config.yaml
num_hidden_layers: 12
hidden_size: 768
num_attention_heads: 12
num_key_value_heads: 12
head_dim: 64
intermediate_size: 3072
vocab_size: 32768
hidden_act: "tanh_gelu"
norm: "layernorm"
norm_place: "pre"
norm_eps: 1e-05
positions: "learned"
qk_norm: false
attn_scale: 0.125
bias: "all"
tie_word_embeddings: true
parallel_block: false
init: "normal"
init_std_qkv: 0.0181
init_std_o: 0.0037
init_std_up: 0.0181
init_std_down: 0.0037
optimizer: "adamw"
learning_rate: 0.000364
beta1: 0.9
beta2: 0.98
weight_decay: 0.21
lr_head: 0.00296
max_grad_norm: 2.0
warmup_steps: 266
schedule: "wsd"
decay_fraction: 0.761
decay_shape: "linear"
final_lr_fraction: 0.0
batch_tokens: [65536, 131072]
max_seq_len: 1024
doc_mask: true
train_tokens: 1130000000
max_steps: 12131
dataset: "wikipedia_en"
MLP neurons of a small language model. Each row is named by its layer, matrix (down: output weights) and neuron, and shows model dimensions 0-255. Each number is 500 + 50 x the weight over its row's rms, rounded and kept within 0 to 999. Numbers have three digits each.
After each neuron's rows is what it responds to, as a language model described it from the Wikipedia text at the highest values.

L3.down2520:487579549568376549458415511469552474559494604467543535549494446484500425399456596348467636477508433479579489559554537493563467479498529402527511511453595508529404512545446481530449465488492533431473554492467454513613524452524466483580495456560550464524439424470451499531462507481365497507481557484500443530429503402499536496563453447539493426587352578523603465486454487516519488531463470530580457518499482506426572496436411624525435482556444496489496512510539535509562491580544555430517503509399504459542455551435464418458513472520517383477535458474506418478462499614599511441496511446523518576501430430511515508551438555456465529510493543559435531543479468445384554525507468543439541475553481515495467453614450446482539587477504414535545498494498559469564519504474535
Table row starts

L7.down967:589522535591478525473405446343438513562540540612520570462494483575481508509508459494507562447421497556466534554501469512580525538539495464528410513554559550479413455491499497476444423434525561545571503498375538504495498545520555531430557536404453492643503384492548469481502456536510510498500492417530512533506469451483443440423499563503430483499474529429415407498527426472507435406517535538571506492534522497502523461447508553554476615529520433499558616473507529500527525603487510453394420476523506537469585482494428527546500472409620505412470511521460521452466453497530498577457405515453540529430487482413529496533552520517525500455474566554369502483363528492522539509577559439517502489559503551456580563448448506540464479547495465475441585482480456463584534501515449
Table header separators

L3.down369:501548482508553492545549444509509536545495455534459572497578528504533510462566496399490552503513400503458543506530508550403444401415489583382485498472502477462400424518579481543429535515465480396552490516511591407489426508495512444505529601533380511492650584463555531362489512542540492465554495470448494388602425511517539500522412451482549415428487502465489486477570533500519434414467527475424510437570476545529516509480560550516487578465467607511502539450527500467432541488525475556493468481521407447538551425530469477465489482529439471493474504454518498525510496529505511537385541486516354546487551516525472496498509495617535492481498437559566537485410559487511549511448519409509468522518528593529538529509495549438529435516486587580508546467464491582481596536542521
Line end after entries

L2.down1562:559547509510572540447393331509483520546576566490586440443504448522451467555501538537524475433507555485480496425456506466552527438565560486588475514602466435470560505472441501466478451470518413451547556403464528546509565429519449533513548570421561526560484494517537506621553438556497524469506501466577524483484529497495488634428571514525378475491458506519522529495514542533546511491474513409632477496488545557539529426529522494498544509464535474541400525529530486463568548501528479535501478409499500537444535522397490565600484521455531493367443514530542492519510492493521517466539515433458465583494546551477448531518494571564475509542517520500518507553489584466576437494475506428466485510568454397453524552483496482477499511548481547465446450482442519450503550428472469
Main verbs before complements

L7.down614:525569490483573548457466539343516518534518474506495408481513518489488529480465424543497616435524528562588467624517514483390570534483578491462311514448542488501472552434528463559496461526483469515491479456505445503489524586478430574481434441554545495485536553437534469561472473424510432526494440477573568573502389388598488561481436493465601479538504512552504543485462491526511532544599562539415498547466482527456520538542422525504367457507561518467528557567473511436522514509472556543453500555420454525442567459545439517503456418541449554527469490526534428507532460425454451434535442519486449507441483392545352513491505517469524588565457564508442514574508459491568441506476407553492461466496481451470564590501482468499459550544483559443515478463503425514477503484559523
Clause-ending punctuation

L3.down1527:482447616543343500483457526375501436590518532445462514576397510427534466377550485576443420514517514526452497462497518506474489575542463520423433543531548436551603452418529497522578509495554513502504429453534471578533553467448420410488562433415480488464426399502562605472473469549396510455492465502540410510509504472414451544421462553502589532507475428525448560542561554629515533523534468466439516498559577501490552432453482578482618470494544491461483543438610641491549462495539458601451487499407572459548467529593557473416527520513442558446552509491536542431477440408535547552483424486493423478450454485530512515444552466456445513505537530588546486471504519497425546467474550468499627555548462555497447560546520527510539506583565406481457494463493458478561520494543452
Sentence and line ends

L7.down1109:494540408544490605594475444452485525516487544517538472453502457509495475517621435438458504471477441498531574599602518509493513540566486511561516471488455566485534433496467546436470472474354516480591580473504565520512498469560552523308479483569486476591552424504526484454625518481618503446492509551510433511469498474576510504480529551463429398536422477479502458599537436603552541423499429562532485481468523513616544451473502555535558466570514411457497484454522589460475569580500479482410520502502452474512486525517553538451442458464534474543551425535570514576499485584517522526552517522509605480479598532491442491597517403475413449483428466548514521541505476500450507465540499425457512556487543534518573495511412469564534524400528506542483543556434512402547558410502499
Perfect auxiliaries, list breaks

L2.down2250:473429614468512496494372546528516515401494561496449533451484554562463506424499423497468434554488484489570467428474538371467469502462464597532511408511481523490556503457558496491496514530510552511469434434452414535523471494537543509448439548423457519487474447509514498491516471487509525516505539472540471509558526539479481531462536486498395531548419531574493523560494517443515490549533520643453415474505529551596490562564593473480414450466565476470457476470502543543534613558512577527530497590485503443552524521497443427483469479497520621494513534506474522478408482489503423536522418491516556452476498648488479507443525505434457526477520439482572484413490546553456410490500514498366522450556559478562489557561542504513478479449525516522464625533552518522498588437428533
Period-ending tokens

L2.down798:514495515406579534603549496518474549491598587566547455552596490451455466487432446483461473516540452486468533546501523408632456406544471530556411497537541515497485462492454481536380512480556491478493417486491446519444412532453494467516569498467451557539423533501538469484427557558546480398519406504489479416500396577545490550524486493504488412459488544494500516542439490394550516570464512497602455511510543520426480545483559486466505468431469347519477491468531486503460446541551487504540528496460407471513486545507493467431478488586557572479430474471481486483595542482535527500460552466468480500459472385458542367540536485461453493435537498494436486544495501571638472496421485505462451549424549558490505410436455434444493490493506556468507481526541541526497532496526543
Table cell separators

L7.down1453:452560437456601539569555546553504541517472486493433433429474561575507496568580527566540616455579505569418442499469541484526512464560483523479597455517445496481428408587556558442444502549544493492472484556502393482499499502512589529524475477495533484482447533423477492511600548523523560494581476443447455526505504609448477554492447454606510474513485476585576566488499494489500564502503524545550440538467529490440515544445488497427490409555596364549494519540463421483567523453471477472439507569580440500374442527507444563622420475546538534538455476422490559521534530429595539502473391478466412503555556540509485436552578559519497469456553530474521512480493489486414402526470482581541479437422509569477581498550479502577554560369499529501524455447449430501497565497500522
Month names in dates

L2.down2876:426579485477457464527519393429449485536427480501482513527580490540481486481448462461498533474556547567449593574474460480525456516489531466500490533406396551498464528478470520546423587570433480484522577497447580485457493491572530455457455493465461472464495538481492532437487517425545571505540514519455457530565508487561537458564512510453436406477567497503471554468458536484538478549416455554495509427563554566594466406447497492557450528493554479510451547535518414466455467452577507507436526501572417439531488443497470479474449475494448496574547518511533514513524551522526576583419495488484418540408587565519546446459510479521452448364592413550504486520346571497438550564513511487473563560525477531578508505551421490409504545450533583519524440507474628504436589467442539
Line break ending record

L2.down471:538478454460603491589457454387511523530572511468524433593452505555524438558575475495393484501518513458425523455430528446561436586482528516510447486491506573443345431448485511480426518512504430466567586454477497343476468534442404563527509465493468523513477442551547469518471469500493555542635507464464446487550500493501500457573460498508469520483493583426490512581537517396645523497431514495551518486527541463549461429423403545486424472558534517500576568535464470437481427410510578454457514475514515562496544492505512545551464515534496504392526526500509524542539566461528606522476448479472548496446527571416488516594471558531589590506629442459477493514470470484532484491523407565544563496473500531586523427515583445533466511480531524553488515498442588532410442480496522
Templated Wikipedia boilerplate

L3.down2688:532553508580533541513534496572490496499394522500559375497555523495534534504470486531515499547476415581449493529452471552562401488538443532487471480546470577448441493510560398464462501425471490592434597457483509421388435455522525561589475506482505505602564595494495585453505521532482517490572561477506479532570444588518562441511436465503438394559422562472507392466467566429528498521498446495556489524481557486525493492509547505496470498583572466509515512558480427451475493433529453472492486567474547549422516481476527612547462509435499470402430506510505505482534535561483564545507487509507514531529586492501449415577514502628542379458536502430480507535510474437473511514495494505474532469490360545464500513445552582536564536477542535468539517399558511574510469409534566
Clause-linking after noun phrase

L2.down1238:505450539431480509538423476336603490459580560476430540551453407437516421518482446506537606558431538538535497488469472454438611558483568476633526381429442498585489528492417425521497464537488395558529568496410574520425616539501484530522421554540524552459558485475488494504481455460480541504515481518528499532553495554457465521493523510515481557472560512568454601500509456499419460527491536494453535542499430534516475606347526478456388534540535423491590500492428479431480568533455485463623501485440473499516419496527478472609492586484544495562460563533479461544530510554502490506455473519481535456533524488570509551569552545497470507425442553571458514492487559495461457512509485536560469451473431470523497507590469482472505571504576517502522536458504419537512537454485464
Table and infobox cells

L7.down952:527485473477530614517510459596493488549516576405576479545477448450592512531426568529539461450418498465613434481550468465551531421565461500500539522554385602459572353558431508527556361485520458608473436500543532437543457544568493490561496466520504558489613473535554432457517400567396537479527474503488508531495542519474471588470511460572589483448498559531566455497519446462448551489562523482510469437493466502467439458504566434502401626596494468500453480531439564468445450490559532518488521466538544478511484485542467541498498461621506459469477571435466430490454444575464552599480492404456525485542531488428446508494576531603464492565462408403497506508518433459519468558474486490551526477439422572482506543500504416430475420599519574500492489515525527506464410476509482
Clause continuation after comma

L3.down2897:476456442480428499429538365518489527526584561452533467453521504462498562526472430464498507516507439495452619553544521463511430472480450588438543509430469453396435419495443498507477528534553506527455471485534534498510511440587448428477492563513547468562448521461538479562432462526467528516552378485549459612560503484522520560494408511433458403537489517406496457597505499548478503532460528628561520455556492483543566478554523440526482516544535541458508533479526431542457548464526415541520493456491461504463554501469438556396532483523435567438408543432545492550555397448488479467475518549501471512498521479502494486475431435552551504489461619563521480501486484627411348511564489540470461553517578493580509502443513515436434465438572453537505497517513525442543482521509630
Infobox field values

L7.down2226:536500487577478499488448435358423487459620529513539478422524485475507455465601481408508518489491480516466536507496493479453526412519482460495485506589506559465398522576569583455549449468541563488500444502575552517432400586487514545442546532468485462499462405405435510533530472583468509464499442442440482499574453417463527466504615546588356531502504508462467441503558504428535416504506551489544373472536568460505513483487497458560435526459558523532540575503578527533445500512520524468539529558524524509500581443523469502492466525485487458505507504530544504408446451517565431547467426537476492497430563542520553479470571470504506499426511476570400524529390598527526549542535516575436446505497567632531492512420463428604446507475512423471416511560577446552544468508515488
Table header row

L3.down3026:545529539515472427525529560518490523556548543525521535521477498493372536452425465415643529559502544466551452531485616516519522463505562515438551418602533473539546466509464454493564478523487544492416519468494462531515481581531427455594532484519477504574538449506506423463520559472463508458526517530516498503549487483466564573465454542587396583406430496496436495569429476527470588479500481521504617487471526524473514462494482538602515522459447484481505507640528527491533494493518549453418551471417512474498447402453504506548497500533449502496538601628498432495533473475491543455495485522524426493446515520539443476444447533510581457519526522437543528482599568434588573465480465517490476598472549491505543532551470473598556455617474420456450488530417578458545416534417497
Table structure delimiters